From a checkpoint of a small transformer trained on Wikipedia.
Size: 8 layers, width 512, MLP 2048 ReLU, 29.7M parameters.
Training: a variant of Muon for these matrices, 566M tokens, 8640 steps.
MLP neurons of a small language model. Each row is named by its layer, matrix (down: output weights) and neuron, and shows model dimensions 80-143. Each number is 128 + 24 x the weight over its row's rms, rounded and kept within 0 to 255.
After each neuron's rows, "fires before" lists the tokens most often just after its 100 highest values on Wikipedia text that the model never trained on.

L5.down1634 [157 116 151 181 165 112 138 147 164 175 105 122 120 123 124 120 154 182  93 126  95 121 197 133  95 186 140 112 174 155 156 116 116 107 148 148  92 143 120 130 159  84 151 116 103 104 130 159 102 153  83  79 139 125 163 140 126 154 142 140 158 163 144 154]
fires before: "%", " |", " that", ")", " ("

L5.down1928 [131 108 164  67  87 173 113 163  99 156 102 138  88  94 104 112 120 105 141 129 146 140 155 139 160 125 200 131 116 172 124 126 144 147 117 143 103 133 154  98 144 120 113 138 103 143 145 131 119 149 113 111 190 125 124 165  83 163 139 149 115 120 118 138]
fires before: "|", "-"

L5.down227 [145 135 143 145 177 170 110 135 123 136 131 114 117 114 106 131 126  90 131 101 183 135 122 123 159 100 158 133 117  94 100 164 123 155 152 133 101  94 139 153  99 132 118 126  86 100 155  88 140 138 116 121 159  95 159 163  87 126 105 136 129  78 127 180]
fires before: "\n", "|", " |", " –"

L5.down258 [140 137 136 180 186 142 126 151 136 100 139  72  90 119 103 139  95 137 119 125  76 145 107 147 130  95 158  79 139 129 109 159 150 102 147 101 129 142 100  91 142 112 147 101 174 180 156 165 119  72 142 113 122 118 114 105 129 152 152 111 107 108 100 119]
fires before: " by", " in", ":", " to"

L5.down739 [ 86 139 157  96 154 102 171 121 105 102 108 114 124 123 119 121 119 117 120 146 124 136 141 147 152 161 151 147 116 105 117 117 113 118 126 130 149 154 128 119  80 107 134 121 135 126 104 121 131  97  92 161 120 130 101 138 113 136 138 126  98 100 128 152]
fires before: "-"

L5.down1658 [124 144 136 115 117 141 104 119 167 105 138  90 131 118 187 137 159 122  87 158 142  82 113 105 146  44 125 118 117 154 117 151 122 118 139 146 123 106 144 106 147 120 120 131 117 159 126 118 114 101 137 121 128  77 110 131 137 101 107 136 128 143 122  88]
fires before: " by", " to", " in", " from", " as", "."

L5.down352 [166 116  92 156 148  63 127 103 135 126 130 137 147 121 147 135 138 120 143 142 141  96 130 159  85 155 124 103 129 117 140 135 137 117  86 142 144 118 161 158 118 130 132 107 118 133 164 133 150 146 133 113 152 110 111 172 118 123  73 137 113 104 162 124]
fires before: "-", "|", ".", "r", " Island"

L5.down848 [119 100 123 129 171 150 157 137 143 156  86 122 139  94 120 110 150 153 122 123 118  97  89 132 135 125 155 171 114  82  96 153 135 138 122 163 132 132  90 141 137 126 112 100 112 120 173 103 125 132 147 135 116 128 169 150  68 146 126 179 165 103 129 101]
fires before: "|", "\n", " |", "\n\n"

L5.down811 [151 118 134  99 128 126 156  90 114 140 117  95  97 147 144 133 119 169  95  84 116 129 137 143 118 123 147 112  85 104 127 108 148 152 124 145 106 139 117 116 144 148 135 138 163 124 123 152 138 112 139 121 122 146  92 138 108 118 114 125 102  97 110  87]
fires before: "-"

L5.down1627 [145 129 153 125 103 103  87 137 123 150 126 139 109  97 142 136 133 124 120 111  99 140 148 133 129 140 121 140 135 147 179 122 112  67 109 112 110 122 126 103  88  99 126 147  62 122 120 128  95 105 129 123 156 130 140 127 100  98 113 114 115 120 126 174]
fires before: ",", ".", " and", " the", ")", "–"

L5.down893 [102  89 152 126 148 160 144 104 121 109 135  90 119 150 121 146 120 154 118 108 142 134 157 197 107 133 145 166 117 136 104 144 121 116 107 160 105 134 123 112 106  64 125 117 133 157 150 123 121 109  90 124 142 133 130 136 124 160 140 153 142 118 121 140]
fires before: "-"

L5.down52 [152  98 117 131 120 129 108 127 156 166 175 146 154 121  56 123 109 122 128 110 115 109 122 146 162 161  87 137 129 118 153 137 146 113 105 137 104 175 130 142  81 120 110  78 160 112 158  99 122 136 134 127  98  99 125 112  83 131 125 138 109 126 162  89]
fires before: " |", " of", ":"

L5.down1628 [138  99 133 131 145 133 140 153 105 148 129 130 147 129 192 137 105 110 121 134  80 176 133 134 133 152 126 125 128 118 145 122 148 146 140 144 138  98  77 168 141 169 106 127 124 106 113 130 101 143  96 112  47 107 126 173 126 100 119 119 146 137 153 107]
fires before: " of", " in", ".", ",", " was"

L5.down503 [ 99 144 123 101 130 125 140 150 100 146  89 100 107 109 104 109 127 140 126 138  86 146 124 172 139  89 114 124 111 150 187 120 134 116 120 150 134 109 145  92 135 135 140 124 123 130 114 170 111  92 125 110 173 114 166 139  72 137 125 126 139 121 160 170]
fires before: "'", ".", ",", " and", " on", " in"

L5.down224 [137 138 145 124 131 117 104 110  96 114 151 122 105 135 159  80 170 156  95 121 128 119 145 130 124  61 117 124 131 125 143 180 113 137 121 149 107 109 100 150 142 165 137 131 134 141 144  75 146 120 168  98 139 125 138 128 130 130 109 122 176  70 120 110]
fires before: "\n", " |", "\n\n", "l"

L5.down214 [127 123  85 131 130  93 124 110 156 145 112 154 102 145 131 129 107 123 124 138 115 140 105  60 140 143 117 143 124 155 127 105 136  91 104 131 132 140 149 107  93 131 102 150 135 133 143 127 153  88 144 139 102 121 113 131 139 146 154 135  85 113 167  93]
fires before: "-"

L5.down1376 [124 126 144 147 123 123 172  85 130 135 167 142 111 123 155 139 124 115 138  94 167  87 158 150 111  77  88 111 122 144 139 116 164 120 110 115 106 115 151 164 162 116 113 124 135 138 156 130 114 145 133 161 152 122  93 154 159  93 134 109  94 138 147 107]
fires before: "-", "des"